python train.py --d_mlp=1024 --norm="rmsnorm" --positions="rope" --rope_base=100000.0 --init_std_o=0.0 --init_std_down=0.0 --schedule="wsd" --final_lr_fraction=0.0 --doc_mask=true --steps=12763
MLP neurons of a small language model. Each row is named by its layer, matrix (gate and up: input weights; down: output weights) and neuron, and shows model dimensions 288-383. Each number is 128 + 24 x the weight over its row's rms, rounded and kept within 0 to 255. Numbers have three digits each. A neuron's up and down rows have the sign that makes its largest values positive.
Before each neuron's rows, "fires after" lists the tokens most often just before its 100 highest values on Wikipedia text that the model never trained on. A number after a token or word is its count.

fires after: " an" 16, " A" 11, " a" 10, " par" 9, " An" 6
L3.gate251:125156120075135122115090137140158120102102133129114149097134139164140139093123133108157118133119108145115117133134115129117112070110105137123100178128139090102173119118103169166179144150108158115160141115128113111116101094117164110142130089127148125101138143147104134131102115128163100132
L3.up251:143145100081117151147124159121138138132106124161151080119089147121178141109105137157159142143162159080153115080079110117163139136125107106105116123109160108150126143116099162085140133119142159151114122141092124114144112128100114143124098105130138107076082141104128168134156155143174098136
L3.down251:161176128126129132117105100124122125125149149124147107111110083130110110121142160114089109122157114153085119169160109149100144084132140102123108185174113125120162134103110087131107101205129140109137111140146118142096107112146154122169173112154105125140140132132100126140136104100101113064

fires after: " a" 22, " g" 11, " Mar" 8, " m" 8, " A" 6
L3.gate146:047112121122088119188129160088141121156097110137096126120136105169157125147138136147095129130140115137132147137129106119134105090134119093142096161164126125137130155110146181135156123119115120092159107122139099133096098107113118162154166098115166164118140107135110144169132138095121129135
L3.up146:119125161131117126096127122098117093100132152130146152144125117082144110087143100127131116121138102088110115163142197168130088125098150149109115144122088113149124130161196155100139164125096104108113128147147147104097154164103132128101109100110139149096112133150155128102191146134168122116
L3.down146:187116146149159098078142100112130112129176179095153173131084107123083105188129105111102186127131100132131113116093142145139126141156138107144139097109128125129162112092142121112147095178124154131116138097156144142157131138132088085145095156111120160103098129152106104111154145129186104117

fires after: " was" 24, " were" 13, " are" 13, " is" 6, " al" 4, " U" 4
L3.gate820:169102119157134138119134151112114129115134149142130131113119133093176100158162127152176117144160114099128115081099125118140126122129088135110160145142184155111090129167110141123073145122113141121154168124091116056113082148095151176137146153097144110145148170129132106159094145159146137119
L3.up820:134163126120130106150115084137117078162148118143127079132123133146154129104128087124147088147065128144128126123127126117124127085144132115103112140113125120180140112120175137155087116104079101082131119081115141076112119080121121124098133134130140100091102155128162115144161096143127133110
L3.down820:117171168109155153113114127114151097171105118099158133106122105114119111145097178125088128156095114149151119143142114188141131094115144103097106152079158107188139118102095140151076127117153113119147142123131140113117086108100110126142119144148160140138120138121154144151103069140109105175

fires after: " C" 14, " the" 12, " co" 9, " c" 8, " for" 5, "c" 4
L3.gate553:096123137146109111151109146116128112136115156150089155183144110160150170129131146173129127121102169117144163122114099130110117131126148141118106122122098129119091163100105129111133137156124123121156146114088081101143132098150118184168177118097120211147155160140159157124137128132174155115
L3.up553:184152110145169149142125128122115149158096152132156149124093124095104109127150158129121099142078165129134136128123146128133091116104132118144137137136090139143134113149109144114098104133087153115113131141175155126125131171146108168122146115097140116072142120153111169168119142122143127123
L3.down553:180170134141141133151140138101139126143142084132120150124154134160148150119126156127145167138151163157109136157127127115126149123103123136139099143142120109135116119104155107129105116119118123118175139144111091128119120144097160165190128108077099126112160126093086155170127110142154158042

fires after: " the" 27, "qu" 10, " The" 8, "The" 7
L4.gate386:106115133116132072135135065119174066093185215104107159109116103136112122170149119118121136107125146084127114121142125152137130106140115144122145119115101118117141135138115134125122156134143119139165126152120099126137116142088164147115184153107119138124121158095125125124137142128116101139
L4.up386:119099135090117107169138149132113143104147135090145159165159108119101125148131123104184138122134138142079146115132107146090172098129120113177145137177121117129130169146128092165157079127142114141142137165148133140155139109118137143100148166122104127172102111149125127120119110091153106133
L4.down386:121164159110099156118132139129131147095102129155138126119091155153097086092156120153105136172157090128126140069085057108094158150149117130146167176123173088142134099107161108141106143104104102160140180111145156156073141115144100170105104144094131109114184137107136159161105134187122152079

fires after: " " 25, " |" 20, " 0" 7, " –" 6
L4.gate156:150139156130123110123105145061095141180162140112134130140125141132116135151144170152103175146140132150138136152111192108102118116167119130162111129105182124117128169127098127117147072159081131162118131118183142150152107145138107095132142084148155113116126149164110141105103139127112131122
L4.up156:118083112106123159133139145150163144116154160141106099132138137128151180104131121114107122116135149115142081155134128137145096117114134129128144112161085132085167112152122151095137112103115124158125104110170126102117183119081099178169120103137125123136128127123119124134135147119132178129
L4.down156:154081140126114102116136129121120089122164101112178087127078123135127127159139144149153107146109132127112177126091097121076119121119104158131159136057103177141128163127134127118112135110113102137124131106108138153122134101107141104120127221134175126130121105119108104162112127144098138133

fires after: "\n" 31, " =" 17, "ology" 4
L4.gate639:119134090120150138161194169131120112114129160135146088123140139110163129139111145161134117155103146103120150101116114075106134082116112106162133169147114106135162121110121137098129146093128150131115092126089135088118148088125113137120147168162112103127129133131143079179143144145129103125
L4.up639:113178116124111091120131153128124134147118139100099179137146141134111154135171177179148139087139156145118141126128150152130129178157172136169132192143132092166144123150192131153154162101114073166131135132152142171090137099119108119091102157128075096099152119184114135113105124121115138128
L4.down639:150106108097138121121132138142140111125135115161132164117117079122085156142131094152094145135118117131114114119149128144134116087130151156140109128130154126102134085142142105119108104188148134107119116156111178154173168120129121159098150107135097109145157089134171113152117156125131097211

fires after: " the" 22, " in" 12, " of" 11, " from" 7, " at" 7, " by" 6
L3.gate977:145107107163157116134134154137121133152119127118148139100104115112142114119138133157153171127092135084147167167144111116119061124138113148110105125106124129096132158105094118110116112116112125089134103122069124131138152118131135129153119127153148128129171133124149061086177163085124084140
L3.up977:090076163106135173149107159100131121147117091149121132154129149145139096098128144119139177133127132120143137119157099126142112163167137154139149134067144123091119131162127100096132147130132175076096103108135147129174094159159063116131153112106176094133145135113106144139139124121119121116
L3.down977:121111122135139126143143071113100139118085126116184128115123166180157118131136153136127122120149103116137096170165164083130116118141128109109117167130117179140110103114125113123129137144152140127136127139098151106186130087117128116126126116152102128114132119156114115046148144098150097199

fires after: "-" 38, "–" 16, "=" 11, "i-" 6, " (" 5, "/" 4
L3.gate126:174158128148123158106163160129109109129108140157151151144120123122093127132115086133111088166131114104134172096080171130089084159099127130115108112162139094105115126105111139116076130152118176094154098123124161120145149136093155127163096143140159145094160113124141128153131134166138104111
L3.up126:147149156146098137157104083124125066142155087108136149137116123102121128149132109117113165151167110091112142098167071135126170134134130175123149130124132129144174124063067133171114149144110128112117170110119123129135131140119121138119123130076087145122126149113131118122135186140133124118
L3.down126:199162127122111131120144136174129114168123116126170139132131101168119136149133154149108114137131160144110110139134169150126099129123130104143126138107071114088117090086129114131096133095176118159124111103121154126103107100138136115159132145146118169089128094093142151117171118144106123086

fires after: " the" 47, " On" 10, " in" 5, " The" 4, " at" 4
L3.gate313:115160100150105111114114136105114137148103134133165094160129143108118119138106174182134139131132148085118100131134138080098098144120121113104128144115149129137079166139100133091146097113089123108098146142126114125175117123123189130135141106105111117093131069150125141159170149133099114135
L3.up313:144152140145124132154118048136155087169102152159160138119154142100135159160124163107168176142101132142124134124139183106131113153151122138117101157138111134111129127142105119166142114149115109118135153099064107149119162112106115135112113115124170101120096122137115105125163081138186085143
L3.down313:147142135140123102124128099143134098109147129146108152129134174131142104086109107117145101130133127087138101112113143154113152156099126141181156123150106110126128159137141142151118135128090121135159127144124124119166158128104125165174134153183135126165125087151141154121135123126121140111

fires after: " as" 73, " m" 7, " s" 5
L3.gate843:152086104152090122079119113118111154092115130113158139136119147089093160101113178155102137102086119107154151079132077163100126131143112141161155150089151136105099106166147148102125060139110128098116135156127130103118172160103137121147158113091097152129131118151204116170066165159140124139
L3.up843:111168138124125151139162144141138110148096151130121140078154090115156125144164135115139132141107120139143125132113120136160095101089108133163156117124124147125161137153145088141119111114115151136145136142170153134154132110114134132136127122103150113132130145132114106143113098154112122128
L3.down843:138158146096097148115151137172115137154175143168116146166077129065151101150096123107144121127132133089133145148139104067138166136140149181140109159140102164116128146103116138163162129129157103114117125185142106121148121137086097127160132101089124093157158111142105114093142115161139148118

fires after: "\n" 90
L3.gate71:135120086159100134116120091143129128147128132120126121087133107094167141150157133169130101184109108116135133104135124099095137144073141141151152137118120105098155192176140112160140082133112206100120152109124112084132166125125138156173102147138139088119127128066094145148140146164138134137
L3.up71:134084136121111120126128161124111155123060138125153119151111149096104117109138112126094126122087146122140144145124147153116151145156101128097156114117119177136140139110133122131144121168177156114121098083137124099111085137128105122108136163129132123115152138138131110139107125093125130103
L3.down71:141098079138141090062124128146151138111092155145108121128144141163111120116153138116118134139157092123080114110153109147116129142063121126118152105116121146162113144134127153114120086154131167107097137149124100111117117139130142142172156148128089110113140101081153158127108157153162088127

fires after: "," 23, "s," 8, " al" 7, "es," 7, " Cal" 5
L3.gate744:132134098173139135107142188080135104103132148147093119147114137077104127108142105176170084171127108102161147118118115145130098155132120101144154144099146145113140137147126166146148086106116182094119110137076141109128123122134117166125088135143169135140072139141138128196125130101124139115
L3.up744:115135078161112086148123150134131133132128146122152136137121119104132071121133119112103115097134153130158137101128147141127154192092126122113154149100143120127147151156096091131139125096107148159154133121158152123109116125173134106153142134101154076173130093114115136184112116111135142102
L3.down744:124104102140140150086095179149153137134149117137141138101088128148085139119089159149179120128114136094159153127134135173131113095144101124090152143150120069106142129099154114123138121124159139096113087106128073125150110173112167127104122127090106103102113121127133153123116105123147132217

fires after: " is" 28, ")" 13, " was" 8, "\n" 7, " =" 4
L4.gate236:119133159144125156142119123146110157126134114090142150111148146106127110152164137154096148153095173141085156164137114117126124106103108165125122142052097137147127093128138115109116144096124141104157175119155102143103131117121122133149143167097116082114118122114135155139097081152082135124
L4.up236:129103133153119141159140175128099112110116133120137140150143137103123126163141117156150117113150140120087168103185154137094145162100138118159117124130150128162116101146132106142156146122128124114154083129129121135139123122124122119140123100164125151136093149121129095145160123135134126120
L4.down236:120078094154084071150170192112121115103117123139155164117157126134127096098118100117058114134102139143093104117086178147144132133104153131114100162139161120143132124139079079076142138139174132105165120121094111185157141093176114108151130128120105119152150164104112069186118135164119137109

fires after: " s" 19, " t" 13, " Cal" 11, " m" 7, " p" 6, " am" 6
L3.gate500:100122123146103099127170148125184121123121154155078092116092114148132153141151120117103131102138086143138180107183160107107121126133099135130131176148139117141119127135137156090158108072108135115149124151090119102149159139138139114107132100112139136102135155097179118143118132149094120143
L3.up500:134133059148106086110086170125120116146145146182132124111165121092110161176131111141128116136097117134169107146108128174117121130072129121105125153140146131063165128196129127147131110135137098109133094132110144161125132121185106079113091130140147092120118160131134107131113119118142159121
L3.down500:131142130138133156130107102149130151129145114131125089100161179121101110153117103132154132114129122101146167137125126123128133095134123181115155111106167095115119148109156144147133143134147115118144124134118178134151117098079154055134138135073167093160146139137132125116112144125124145172

fires after: " |" 19, " en" 12, " and" 8, ";" 7, " /" 6
L4.gate824:130132071164123109151150166138135170141130091137126145142107140103159118116162138180106125134109151102155139114126153165130114111128096153111121134086188120158103147141105093152098082139081147107141140120140147105150113098132137122112183123159163081130134132133114116124119120121127096154
L4.up824:121114126121092148189130171108098147156131114134093159131132146133142138089158148157152120113066187115110137074155166142134110149152060138112097123135144135145116146101096083137108116136142106125132131129142178134129120103156112121130145131137126114111106102139126126097136094107145127123
L4.down824:119130149143127167133114167151128082126150135134094129148091141145093124105169086105139115097156134122149076140126131091145123109115134118139099052134105114079114139161106115094151070101136175172101104170131185147131088135144123150084111131127129114100141125167122145114124149137136172100

fires after: "\n" 35, " par" 9, " m" 5, " s" 5
L3.gate934:116124140126116094133160162140135125108094133125140110126105131109127124125116113132105094148155088119118136154171091096139140107166039132157146081146168134153131122152123178107137142168096135146134115121112102149167089120100145133118158120091163096149132123082101162144128172119098125130
L3.up934:138150126111117120117146148161138147119144189164120108099126146138125144150103138138071102123147121111175128122149133130145137084135122182157144095122198126120180151105099168089149126135130110101125076175086135139149127138145107111135096085113143104123141109093122110136080116178106128097
L3.down934:151141136147114120116115141110119158126137120099128119149131136136141108117126119132156119130132155128163132122125129143154163105166141165112142097128142171147176160153127132128125136112147141098168106118081114113099146133174132156127121072137092118153137127172079124139075147148163121000

fires after: " sp" 24, "p" 12, " pro" 6, " 6" 6, " 4" 4
L3.gate927:129108108142109097122116099124142137106120130123154134121104099119159104117147143161088132136136145098111141104130122141124141118137117130143151120115161132121152153152123137160075152120133141125145114103097117123169098132119095105083155135106114121148126145135186103101116156126099119107
L3.up927:101165142125142161090176138091127129114119090119131107121126113148111170131122109093127136138118170097109102145121140079080171142138141131165120105128164143188140120123134134094147131143178138134149118101085120135097116158181143152122147097174138081111116159117125125159110098127082167106
L3.down927:093116129141137134129143129124140140163141158111157139110185150120088151160119142131129133104122133120154132135118163105140178138156131164135173146087156100127148138119143115107138109120134151127152110117109166123148126114141135143108124114101111161105167112106086116128148150137100151136

fires after: "==" 52, " ==" 26, " ===" 5, "s==" 5, " career==" 4, "\n" 4
L3.gate110:135118150140185134148154122122170163129156125130149102145114120133136151134125151143129065116099134126134155153139122121076112092118112127146086093114106125133169147142111165126120104143127148133153087145114113101186139127115127120142065120147103111131117152076126125154146131132083092136
L3.up110:123137135109139128147107156128131110128101107144134138098122153144142152117129128127113118159126135103137138122122119094144092164101147168149137124101122143153114130108159147107146116142150111085155140147137124139118168114121107150147134113133155152120148158130114095121135156095116113114
L3.down110:144136128173136128155130164119097131159135121120108135102123122141146143107126156164125083154148119150124114137115111144151154096087154176142093099154128144155138106154124193087104124106141105111142132146116117086117122106135108132154101127084104127151135118143132109176150148150186116000

fires after: " Ad" 19, " Z" 17, "s" 7, "S" 5, " F" 5, " ind" 5
L3.gate332:127108119150118083100142138097152144115137121087099150136119131111074133106117106137116104167129106142096109114137104102067147134143107121158126131111099181132102134151140143103119086145136061114159141163115137135084143141087106127184129127117101090134149178129150108131152129137133179122
L3.up332:130155153070092147154140130128135117126133143101138107119096131150094126080182128108132171167138068153096127134083101136115080110152143129163134128188124146133127125108114127112115137112132121130126144147164130112159144121128112102135109107136102120088144127121130161124114164142097104183
L3.down332:117136131142161148149140084099111085163141166134168093133098111091142135137116156189108128122145136138115170122131142160142145157152121118118119127143098103130126114126149101139093165086139133144142098142087121115110133115132147115126104129116144127160090112138090132075100115146135133087

fires after: "i" 21, " Ma" 11, "ra" 7, "o" 7, " Ta" 5
L3.gate785:127203129094137141150168096136148056107122130150121124155164112114150140123142122141121138109126105109127094117112161152121086124096124159135089160130150126136105118127145169129145129116115116087143123083110139163138119169148121180172124130131166149127139116130105135169104177128116091146
L3.up785:106130123148141107165111123146132117114146132140167157107108134102120141126127134180112102129085138126158154113140097150115123150139165124120145113117136123130095151105112109115100161123115110157107146142149156093104114103144120152145124098105122110085171057137098146124146127096160117141
L3.down785:127111092159154114122159208091113119125085143168110141139099176128151118122083132125175128137150102137168142117128135143132078139110114103114141119146111104125125109155114152133116147137148113103129078146131135124139115131115147087116104072139152139116150143139128120126142125135122124126

fires after: "\n" 29, "o" 6, " W" 6, " E" 5, " L" 5
L3.gate63:096121110154100158116172112161173104107111112162158151113105113112132158114097144151131091129131150042129126141133144159138113155111111138145121101144105165168110172132130152099131113095112141125126131134105113114185101099115119157154101158095154122158114178099109126148090141144059138117
L3.up63:167111130079112164165154140164103119075136124143151102129148120155123136147105135141151103137148121124149123097138133152151129137108145151086126073115115111156142128118119144191167192142136106102103146137176140142125141176152125147110160124127107185101163091132075139114111148128141098090
L3.down63:146132158126133168143145143097131153092156124108144085150136115059132161155132142120077117116148123108112144113145161112109144122140084157152123109137107104142155090125152088108139145137143132131134136084124123115177163091096126157135125133107125141133155142120106096122112162114147115000

fires after: "\n" 20, " F" 10, " f" 9, " s" 8, " an" 5
L3.gate468:123110149122152126123115132112109139138072145160154175069155181142151159166117124132111100145124119093134184146117129150118155177118082125131162091106171167140137119174144135091107126158078146138149132112082100127160125104105120124147151158092125138165122125108119091160119139157121141118
L3.up468:124125140130148116150119160133085155146139159189105151120094159141145118145112138148144106100118114084127151141174125185141092133104110163135120081115107132142153135124108109122085131175164106140150153153120145130190132106155116148144147145143170147141114154125149091125149169089100081144
L3.down468:147147150151135126146150118113129115069132120119101102112096127114139125113126111160163146092105186104101114146106140107126182143164145151126121128112120085127132130143126155115131091104179134092112100105140185108128107107094158134076088153140150160138162126113138123113147172143141149039

fires after: " the" 11, " an" 10, " a" 9, " His" 7, " and" 7, " it" 6
L3.gate406:129106100126164127132158131102128066100147130118143174134133148122127115146099139145156115108106136125127145143058133113114127098138133133162072173116139089125116083109144154151125183126080145139164169117119109146156136129118095106173103138118078099114135147102140118154170131120101120128
L3.up406:123147122130132091093155051140185147159153161096135159150133111133104091119110119142118081139121108108142175140148154136105120126112162140131092151098116123145163106148102157194120097140133141126139119152138130118108155140126160160158110151157131145132095152137142101147168117099142163095
L3.down406:112123121138112153092140109125157174125134131117110135105106119109133169127112123116107060161144090098107130158163136153116105146115121129128137130115135145116128110141124114116111122167157111128168117148118096134173170149116106096157113186094104136144100150145132127149139109153114136000

fires after: " m" 24, " h" 12, " l" 12, " adv" 5, " appear" 4
L3.gate493:136122114136118158104141133109131126130055154067127197137132117080154136135109103082116100075125103131126158130112125119124138139099092116125165153123142125124110114132137129118193106116108162141143143117093124132156143107118156139137152117101142116186145109130175183154100139110160091139
L3.up493:123161135099153118128136087138116084129075163109139132089095080113115106162134125137121139113124080140115142159120155139133141125081143096101125146149155109136111110091118134087131135116121162086120121128154137143114119132084128155093188119083142095066126138130149152102113127135134118151
L3.down493:111105109145127107200180097119123150115152163129137131104093140115130128093141072125127139127105111119116141105102131108141126083162140145146140164149141143120157143133171104118156136175117157142117132146117091118151149129119053115120135119136144143129105129147130150169116140129122125089

fires after: "\n" 43, "qu" 10
L4.gate744:120146142158109106122145118099133116100091073109175163122139150110094130157123135126104090157124099084119144143140081091110130104121123154147123121119116143153112100118118171112118092149067127131135180096124100127139126165105126153153146101105132114124129156051138137171122161081124139141
L4.up744:122120171144135141080140125118170122106142112103163140158163144121092121126109121131103087163099087074140140189129115127073106115158100162147112104081133121151173120134109158136071090139123132121151130157124121111136160143117108156132083133171128137147123105128154133136094145111119175126
L4.down744:113121132139136136100125112123149131113124128106144125140142135126126127130130101132111106145127112103134132143132143119125143124121110149133135111110118143135129115123118155118094109139119136109151112148120121111139133126107121121119125125137128135129136129131135122121110140136138145000

fires after: " is" 19, " are" 18, " was" 17, " were" 11, "|---|---|---|---" 7, " al" 5
L3.gate810:146173130114175130083159156114181150108142135143115094174112133101151108118109086110143134163129155132125132122153118108157119116124086128140121116135131161139147115171130167129106129120092126145131092148093093081115100106131122131146119133103143128125135165118156119151084114167115157104
L3.up810:079130185117125121136094080153110106149123120127130087128132138122135107135149145178112119151154121110125174086076127115155124128100125144122087140099139155137135111146135112184134089163134118140184144115080148127130098166121147095108131117154143137140155124161115133186098137109164142129
L3.down810:166169156163152147124160136107130146104113119141159123146134104128119129148076127120080160130134110101155128125130134203124155112151124134121130134123107108140126156125140120096099144159117093115124153131130094138116078132087119135119151166115125086129116140112160161163114153194109100069

fires after: " the" 29, " hig" 11, " The" 6, "'s" 6, " old" 5, " low" 5
L3.gate632:134145116100137122162131140127148128110094144166147112157112123176125123141085120073155128168107147124144167151128116116131176078085129115128072135113164133179160104150105140141149142093090136141186119104143116128097124162103151102080136112118169118097137138149149141134138176119152094128
L3.up632:121105086160156107144115113146133083141111153118128112157145152159108125130098122095136120170151145094136127116133127093156143124119122077123128134154159101134135174136127145103094124129138103172134159105143166128122094126097100130149057150112124138099148095142162121137093151148139147129
L3.down632:074123134130158113104149159141093110136103149175124137167133113141105179114126105140141107143133128112171082116126093149138144164091130110154132146137139106158160153161141112151114132119126117214127136129100141158113109094116080107115131135083126181160076093127147118136119124153122126085

fires after: " " 38, "-" 5, " th" 5, " as" 5, " ref" 4, " Pro" 4
L3.gate438:091129129146106102125133123128150127135132094107137136156084082121145145140126149118121087130149151114082158157062109121044121137137154135107110146105121144113098106132117130163141101113114135082100111123110078126153133169145128145131136146111165100134100162121117135108087118134114105092
L3.up438:147136113147129131116155108128108126109158151096132157141133068116109090134195119178112158137106150130125151068129142116164146140142088149108112157081114162104114131135125145158103106149106140133081107146109115111117189152127182125133057163130132085133142117155094125098130135139142146126
L3.down438:121142122126102110125128110191139094114184138098112088136133104100102142148095144113139114142145139093168166116112126122139166137146153107140141144108109184190177103146113141128135147136144123121134121166128140116122138147126105116121126109157149120154116171129132103092109121139094101058

fires after: "-" 43, "–" 5, " An" 5
L3.gate494:127108121115153144141168105134135102109136075131113136125106150098158112117116143156129088164144131127128161076116119121070120093091096143160112171117128120157128112120155147126111116160146122117140123118087124100135101184116136118125118185133130134146150123091142065114166137155121100145
L3.up494:102142144129115191103132104147117113147129127129113139141125136141130139126163119118066142123122063136152135123122184130153131138108136113139099119145138130176120137132122123122088197114160128149115125107123162136129092121107148092130132162132117157100136125142124132100142117142134122128
L3.down494:146080124123103144123142161107134142135122117165135137076138119163145154158143123110080141119129129113121110135122146109146099158129151085160125119140098111114127150120145153140106155159124110126127150112138189166115118129136159106121147139136132111114127128122107121098127125101136092248

fires after: "-" 37, "==" 18, "\n" 6, " B" 4, "." 4
L3.gate658:126133157134136115123142107154151114158112206132145114140129124101131116170106159108133130125146104143127102183134127110105058144136177139107116128163122129149130155117147148164096100129139118166129139127101114124191089143114159092107130156118098161102132150119099142164193107153126103128
L3.up658:126121126119132113145135140173116129105130167119137136092136144150125153160125147113131112130098165156140111134132162113166116081150103106135105107139154152134143133172152135124142138144114192126130094109133125136122107115117142110179117088089105101134129123138147128125100127112165117123
L3.down658:082175108169138086072131077157148083111118169164129117104128113140189111120147163128161095139152120170153155092108111081158116115145110173096137131131135149134144140127143156151099092129175135082141158128145111134158134120121107123132123127133104151158130153202120099134139110137142113134

fires after: "\n" 30, " (" 19, " " 13, "|" 6, "\"," 6, " —" 4
L3.gate104:104107116145152128131112157165168127071105148115197091109108126058114104123125165135159093138137140108143143104137148131083104145175124122139125128121130120173113143142122166137126102116092159140124080143081095121168100154110159127124133132126145127161123156122125148125127155129079101157
L3.up104:148150135130106121164122130154112130104120068094118146168097108128126125121121133150120106119125157147091140097110165136150137127163192113129143108162146100098103107174119166202133142108119119133127182161130109139159105109123122102144073155080140132133125127186119126159129126156096187134
L3.down104:126124117117094115179124149131161151111131099106134109122108118128122135119123147102110093096112165141123156130144128151100145121120110128143102129167109085091106099157191059119108133134148103179138122121126136111085145147128144127168149126129151122146138095160129146141120120137111092011

fires after: "ood" 25, "ed" 9, " se" 7, "-" 7, " ent" 6, " met" 5
L3.gate6:080154110141158110116124131125106128145134119115133141130112134102127102131115112123116073074086098154093127134119145106131132160107089153140129079134121125153162147116145103102117146118079109120101124116123135147136128112117125118096154077148095145143217126121125102106197125158104101150
L3.up6:122111117138102130095113140131118161124142145166104120130141127134116144184147137148131177138129109173135138123143103105123125108122192106122118117154159114114154127155146126118122123135124186094123131130118117103129092172143080116094082149156159120120126123153151141093122154104098133140
L3.down6:144092105134120091115173083161113118103152116107120123114111121110145091127118128120090090125135114141102139138121164145158128115132177113111139126101121158101127130131079166131136096114102098133144171128126122137125086143146141099090156139146098139131125112125102135101124103155116132188

fires after: " the" 29, " The" 27, "The" 12, " m" 7
L3.gate249:155092140149174106100120110142128073149079137195143118151128138101101080151091120110132139107107112123105141126139139134128079127106111115153133145134073115115138129150156119150142138136102077148147125114094095142144118111126138142147113101165150118104120142121093159105173121101160088127
L3.up249:110130128089141129126129117113193122113133151138097107113117149134091110132124080106102144145130120156124127123136134169132167084143122095117126105169188119125135144120153112129132138163149157168133146121170157141129123092091130108105127133104105128091127089113126160116133107142164146109
L3.down249:130131157099135163167121125141079151092119194153150131142202093125117123132172131168132149134144098153121113127089117180121094155137052115137116107152133122171115120116162108135142118150141135174136130107135131113092117127157114144119119117113121128131117128107129134112118157109134147109

fires after: " Sh" 20, " Z" 9, " qu" 8, " Qu" 7, "-" 7, " All" 7
L4.gate173:123171113074093153097149160130098131111106138119140116117099135151072138113149113163127108123165126076103157120098138109133143104113102133094128148122139118156160114112073123151139091145070126145129103094140129124179109151104163099106100128133113099129164156099171080111134132119119136116
L4.up173:152164115098104160112141145114149066131115087112095085137128180102096110121143107133126113143103106156138141104098112154118159093128126144116154182151111102161129151155142113093144121147116133183178083135094106135112117178149118121120116114114110126106196139144116103120131145148100169142
L4.down173:129137116116119144129144130124094138115106117137122122176139196065134140134137130118111131126130071160120165115144101134132120162140126121157113139125104165108101166150145136097085133156081104117152104133114128140113087136143152159136129130127158114119136126105146166144127134137138144174

fires after: " |" 56, " " 11, " 0" 9, " 2" 4, ";" 4
L4.gate483:115128168122146129122111135138109117117126090121113169144109126126117142111145199123083111133178138126141092169123146147096135126140100127136134139135149167149108094138122121141125117148093115191115133094139077094157141112142139110108119109087125093131129129181098141122096126145135095124
L4.up483:144148152114119091126135154143121109097091137153105081157121171103094131115157129124137152186136161116107133161111156093101139149188129134146144119093126142099116151057079126132132123149144141155126095132122119151096142164138127141129125136121148133105173156132132084157123101123109145099
L4.down483:164076093079130140145141127120169097113136133156155097138093142126140143144172155126103129110120166136105118150109121137081126102111154164118150176120173124113156124149091127100095150128145161161107156127123151140084127135111119122116116131160150150147097130120095121143102122144098104126

fires after: " at" 25, " of" 7, "st" 7, " C" 7, " R" 6, " on" 5
L3.gate983:100112136164122136120142151149157120094093119137160130119098133142144145116141149138088158172145106092115079148106106116122081154098146156120134149136104140144154142126144145107078119120139129072112142123108137104168112146120163156147129126128156115171134101140155121105134155146095151115
L3.up983:117074174128133140102104182098100124110144143097114111141119185113153132083128136162150111133110110106147179106159150149114106154115140140134134144122137163129102117131130129091131115089121115093132119146114177155135152148147157108109117120143121135116107136149163137104133133105197113105
L3.down983:130143165112095172137173134121123155109092160133102116145123122114112124173170089133099131147149089115137082102112144101143155114101099144103104140110144123136147132121170096151095047158168103125127130125097133118112104127122156145140134127142112124123117098141102151109131152088121153145

fires after: "\n" 18, " (" 9, " \"" 8, "/" 6, " sem" 5, " non" 4
L3.gate49:102131136137140146121178135132162073147095127167123113128115112111139138172110170170105120145126143096111137093116062102119121094134107120087124114134152116154120130160159157114072123144151167139150131102096156119136128110107160091108140144114114135111108150075161075136151132132169083144
L3.up49:108080122154110155171128138143149116085178100105110153134143122125132123115126085132126167180154100155143121135129133152155156120098119144127094099108131149140127071140088090132124114116140163163141143146134119118095131123127149146130133093107107143160118113115120146090136128160089187134
L3.down49:102115108135101147142156146144107103108103091176111137182117136153159148146152164141127140128139109189093110072139127152128125168159132141135103123159088110140138119084180141147096145124158171189134111154097136076114098106145099149127125124135128146142112101094132140127180142132156120093

fires after: " the" 48, "|" 7, " 19" 4
L3.gate244:083126124104123124130121162072155096148120121125173097130141122126102139172112107143121141103131145117068151122169134107085120110134092106113101130141147126118109124151131186165168128145077142108160160105068122146119160117124138119136128118142160108090120152123106145135149181100121116152
L3.up244:122146168091118113092109138100114132125141139106143123142138095106106141139145114170184099109140134146121141127147135152125146118106102135100100133105107091109116145100097152176138093101114105105118140103113127105124159150125155095154126113142145110142127154147116100128119104141141119132
L3.down244:143105122136122064157117129155150110086105120122143119128111072108136150116148120145161139140162115155150103125104121113158122141112135123117132162087116090109119181112127074100103099128141094167098149117150145118138191163107141148107150141140125118105107100147108135146130153104128142052

fires after: " |" 36, " /" 12, " " 9, " 1" 6
L4.gate457:104102142137117115186120207138151118083133123134142172129138133166143151107163110128102108159126080174110146137134131111112150092118086147170106103119167108178120133112082121141086122124094135145120121134162160148158077136136138139142116131131131133106110149135154160123097117108097156108
L4.up457:109147178113144099149088085127085102160104102166145160133142105114151141159157073117145110119133089132127111138105118119139101119171080160147104133129134103136123107113108109101171073100099108144132095088127098170125130153143111107147157120123134108136102103126137132089140136123099123114
L4.down457:106115177113143124147098148082086113139135142143110131121178132082137182136181113136125131136134114132122154127087124093113087114155124117131096100181155142141118125134069134120165124145115147144120057121149166122132099116128134143139101121112145106126137106127099131080106112139125158126